{"num_hidden_layers": 9, "hidden_size": 192, "num_attention_heads": 4, "num_key_value_heads": 4, "head_dim": 32, "intermediate_size": 768, "vocab_size": 5717, "hidden_act": "relu", "norm": "layernorm", "norm_place": "pre", "norm_eps": 1e-05, "positions": "learned", "qk_norm": false, "attn_scale": 0.177, "bias": "all", "tie_word_embeddings": true, "parallel_block": false, "init": "uniform", "init_std_qkv": 0.0342, "init_std_o": 0.0419, "init_std_up": 0.0342, "init_std_down": 0.0, "optimizer": "muon", "learning_rate": 0.00253, "lr_mult_qkv": 0.5, "lr_mult_down": 2.0, "beta1": 0.95, "lr_head": 0.00777, "warmup_steps": 200, "schedule": "wsd", "decay_fraction": 0.641, "decay_shape": "square", "final_lr_fraction": 0.1, "batch_tokens": 16384, "max_seq_len": 256, "doc_mask": true, "train_tokens": 114700000, "max_steps": 7001, "dataset": "wikipedia_en"}
MLP neurons of a small language model. Each row is named by its layer, matrix (up: input weights) and neuron, and shows model dimensions 48-175. Each number is 128 + 24 x the weight over its row's rms, rounded and kept within 0 to 255.
After each neuron's rows, "fires after" lists the tokens most often just before its 100 highest values on Wikipedia text that the model never trained on. A number after a token or word is its count.

L5.up27 [162  79 113 133 121 103 149 125 119 131 127 144  97 158 154 119 125 171 155 125 142 146 104 136 131 134  78 128 152 178 171  92 138  87  88 129 116 140 171 157 147 108 119 139 131 129  95 134  97 133  98 143 150 103 154 167 114 109 153 136 156 140 110 122 100 136 112 168 159 125 150 116  63 138 115 122 121 136 167 128  64  91 105 152 148 133 171 157 146 118 134 125  83  96 120 146 170 155 147 126 160 139 128 113 143 129 114 122 143  90 133 116  88 154  99 155 124  91 174 128 113 138 127 111  98 146 108 110]
fires after: "St" 18, "sc" 14, "sh" 12, "D" 11, "d" 7, "ew" 6

L2.up653 [119 111 115 126 156  88 127 125 140 120 154 108 154 116 168 141 122  69 150 132 146 187 119 135 172 114 153 106 140 141 110 109 111 151 130 152 117 118 141 109 151 113 139 105 118 119 107 115 128 122 162 112 141 129 141 146  98  77  89 132 162 136 138  51 127 154 121 129  95 156 104 163 107 136 103 128 160 158 130  83 134 100 145 130 125 143 127 164 138 112 105 123 130  82 161 117 191 118 129  99 105 106 154 155 146 143 155 167 148 153 143 126 104 132  94 144 157 103  96 115 158 114 132  98  85 157 159 130]
fires after: "- " 44, "feature " 4, "• " 4

L5.up159 [152 144 127 139 132 101 130 122 148 154  97 118 123 133 150 141 168 157 129  80 158 130  98 123 138 139 109 122 139  62 105 151 108 111 130 113  92 135 141 120 135 167  98 151 136 135 117 143 181 107 151 132 129 119 152 147 130  99  88 159 102  90 111 129 132 147 143 146 157 159 110 110 126  96 134 109 137  72 140 109 118 151 118 149 152 156 125 106 160 132 129 161 136 138 127 173 139 142  90 168 159 116 114 155  97 135 117 182 144 119 103 119 157 174 140 127 100 170 115 158 124 117  92 152 102 123 186 141]
fires after: "Mar" 21, "Par" 17, "Tr" 10, "par" 7, "por" 6, "Co" 6

L5.up117 [117 180 128 107  88 138 131  77 132  74 137 104 134 111  58  93 181 139 186 118 131 105 121 120 122 140 134 131 137 105  98 136  99 135  99  93 120  92 119 147 133 129 129  98 103 154 146 101 159 147 164 160 135  83 123 148 115 106 141 158  95 151 190 110 130 117 123 119 119 145 139 135 134  89 128 127  91 146 139 141 126 100 126 110 156 181 127 118 150 125 156 151 144 130 112 124 136 140 143 103 108 126  99 112 131 107 109  87 130 124 111 122 140 106 139 147 129 136 148 150 123 159 138 100  87 121 160 156]
fires after: "y" 26, "-" 7, "'" 7, "t" 6, "es" 5, "e" 4

L5.up571 [ 94 197 140 104 125 122 136 133  70 147 150 124  81 150 155 117 116  99 115 155 124  96 115 153  97 139 138 138 149  63 143 138 163 138 161 109 136 133 133 144 110  84 103 154 129 143  88  97 158 154 150 127 170 152 124 145 138 124 141 127 104 115 172  99 137 161  91 103 117 126 118 126 159 140 117 128  60 119 112 146 142 133 126 152  99  74 144 110 118  96 162 113 100  75 164 143 128 112 147 121 130 167 138 123 133 103 100 141 155 143 117 115 187 100  95 119 169 174 121 171 122 167 148 140 116 150 118 139]
fires after: "N" 64, "Pr" 7, " " 5, "n" 4, "M" 4

L5.up285 [125 128 150 126 168 146 158  89 152 137 194 111 131 149 127 131 141  57  87 133 141 106  83  96 114 136 157 197 108 181 142 105 124 102 146 129 138 109 119 105 148  83  98 125 111 101 168 117 168 144 138 130 174 158 107 168 132  83 117 107 140 169 118 136 148 156 130  97 186 128 130 146 128  79  86 142 142  98 153 116  77  86  90 155 110  93 163 116 154  96 121 125 122 101 134 132 138 141 148 128 141 115 124  82 150 149 119 139 135 159 153 152 124 129 164 154 127 160 133 140 121 124 108 122 112 113 139 161]
fires after: "Sh" 19, "St" 13, "No" 12, "D" 9, "sh" 5, "R" 5

L2.up87 [145 132 122 185 145 116  91 134 137  98 162 114 140 123 126  79 144 121 126 155 113 139 151 111 161 150 133 116 141 184 129 133 125 100 150 110 118 135 129 164 131 119 122 171 160 166 109 141 122 123 139 154  93 163 157 135 127 148  86 161 175  77 150 140 144 120 141 114 142  83 155 126 104 131 151  89 117 113 120 143 108 106 100 144 138 145 119 140 120  94 157 149 120  84 116 160 125 109 108  96 156 121 102 115 137 134 179 155 168 123 153 139  68  85  82 183 120 133 114 111 101 134 131 136 152 140 169 160]
fires after: "\n\n" 16, "==" 14, "- " 8, ". " 8, ", " 8, "an" 4

L2.up655 [ 88 146 115 155  68 152 126 124 142 138 129 151 138  92 154 174 124 138 134 150 154 114 127 128 187 154 117 132 160 144 157 116 118 156 103  99 102  97 169 122 140 132  97 150 147 119 111  83 141 162 130 106 128 153 121 143 129 142 152 123 115 136  98 130 146 142 151 110 135 122 107 134 164 147 166 111 132 180 119 121 109 141  76 117 117 139 107 115 110 106 122 123  87 138 101 119  98 131  97 146 108 159 174 133 143 131 134 120 129 143 111 140 165 153 136 143 153 123 126 155 116 112 155 154 109 126 140 151]
fires after: "| " 48, " " 8, "O" 6, "P" 4

L2.up169 [115 112 159 103 110 127 112 127  74 170 168 139 119 125 150 106 133 124  98 145 147 114 140 142 104 108 146 107 152 130 154 102 131 135 132 139 133 152 134 121 172 121 103 169 147 130 125 106 131 188 106 124 121  97 137 135  62  92  93 160  83 101 100  89 100 124 131  91 126 136 157 152  91 100 139 116 192 180 135 147 138 115 144  95 125 113 152 145 129 113 143 131 138 118 139  97 159 154 133  79 121 100 150 122 126 130 113 160  90 144 155 128 162 165 130 103  90 105 122 120  94 173 146 140 149 152 121 160]
fires after: "\"" 19, "| " 13, "G" 10, ": " 9, "P" 8, "K" 6

L2.up357 [116  91 161 177 136 104 140 132 137 130 146 142 151 133 117 116 124 101 149  92 123 126 112 164 172 147 140 159 122 127 133 114 115 144 151 116 142 108 140 116 119 107 146 121  97 103 104 121 110 174 116  86 104 143  96 133 137 139 125 167 125 134 136 160 157 182 107 140 120 157  75  84 128 138 105 137 101 130 153 123 101 131 150 161 112 164 124 148  97  93 124  71 122 125 117 110 119 110 155 136 109 146 174  96 127  89 167 179 145 140 137 102  84 126 126 131 169 120 123 160 160 104  99 150 138 130 132 127]
fires after: "\n" 30, "Candidate " 9, "|---|---|---|---" 6, "Runn" 6, "L" 5, "posi" 4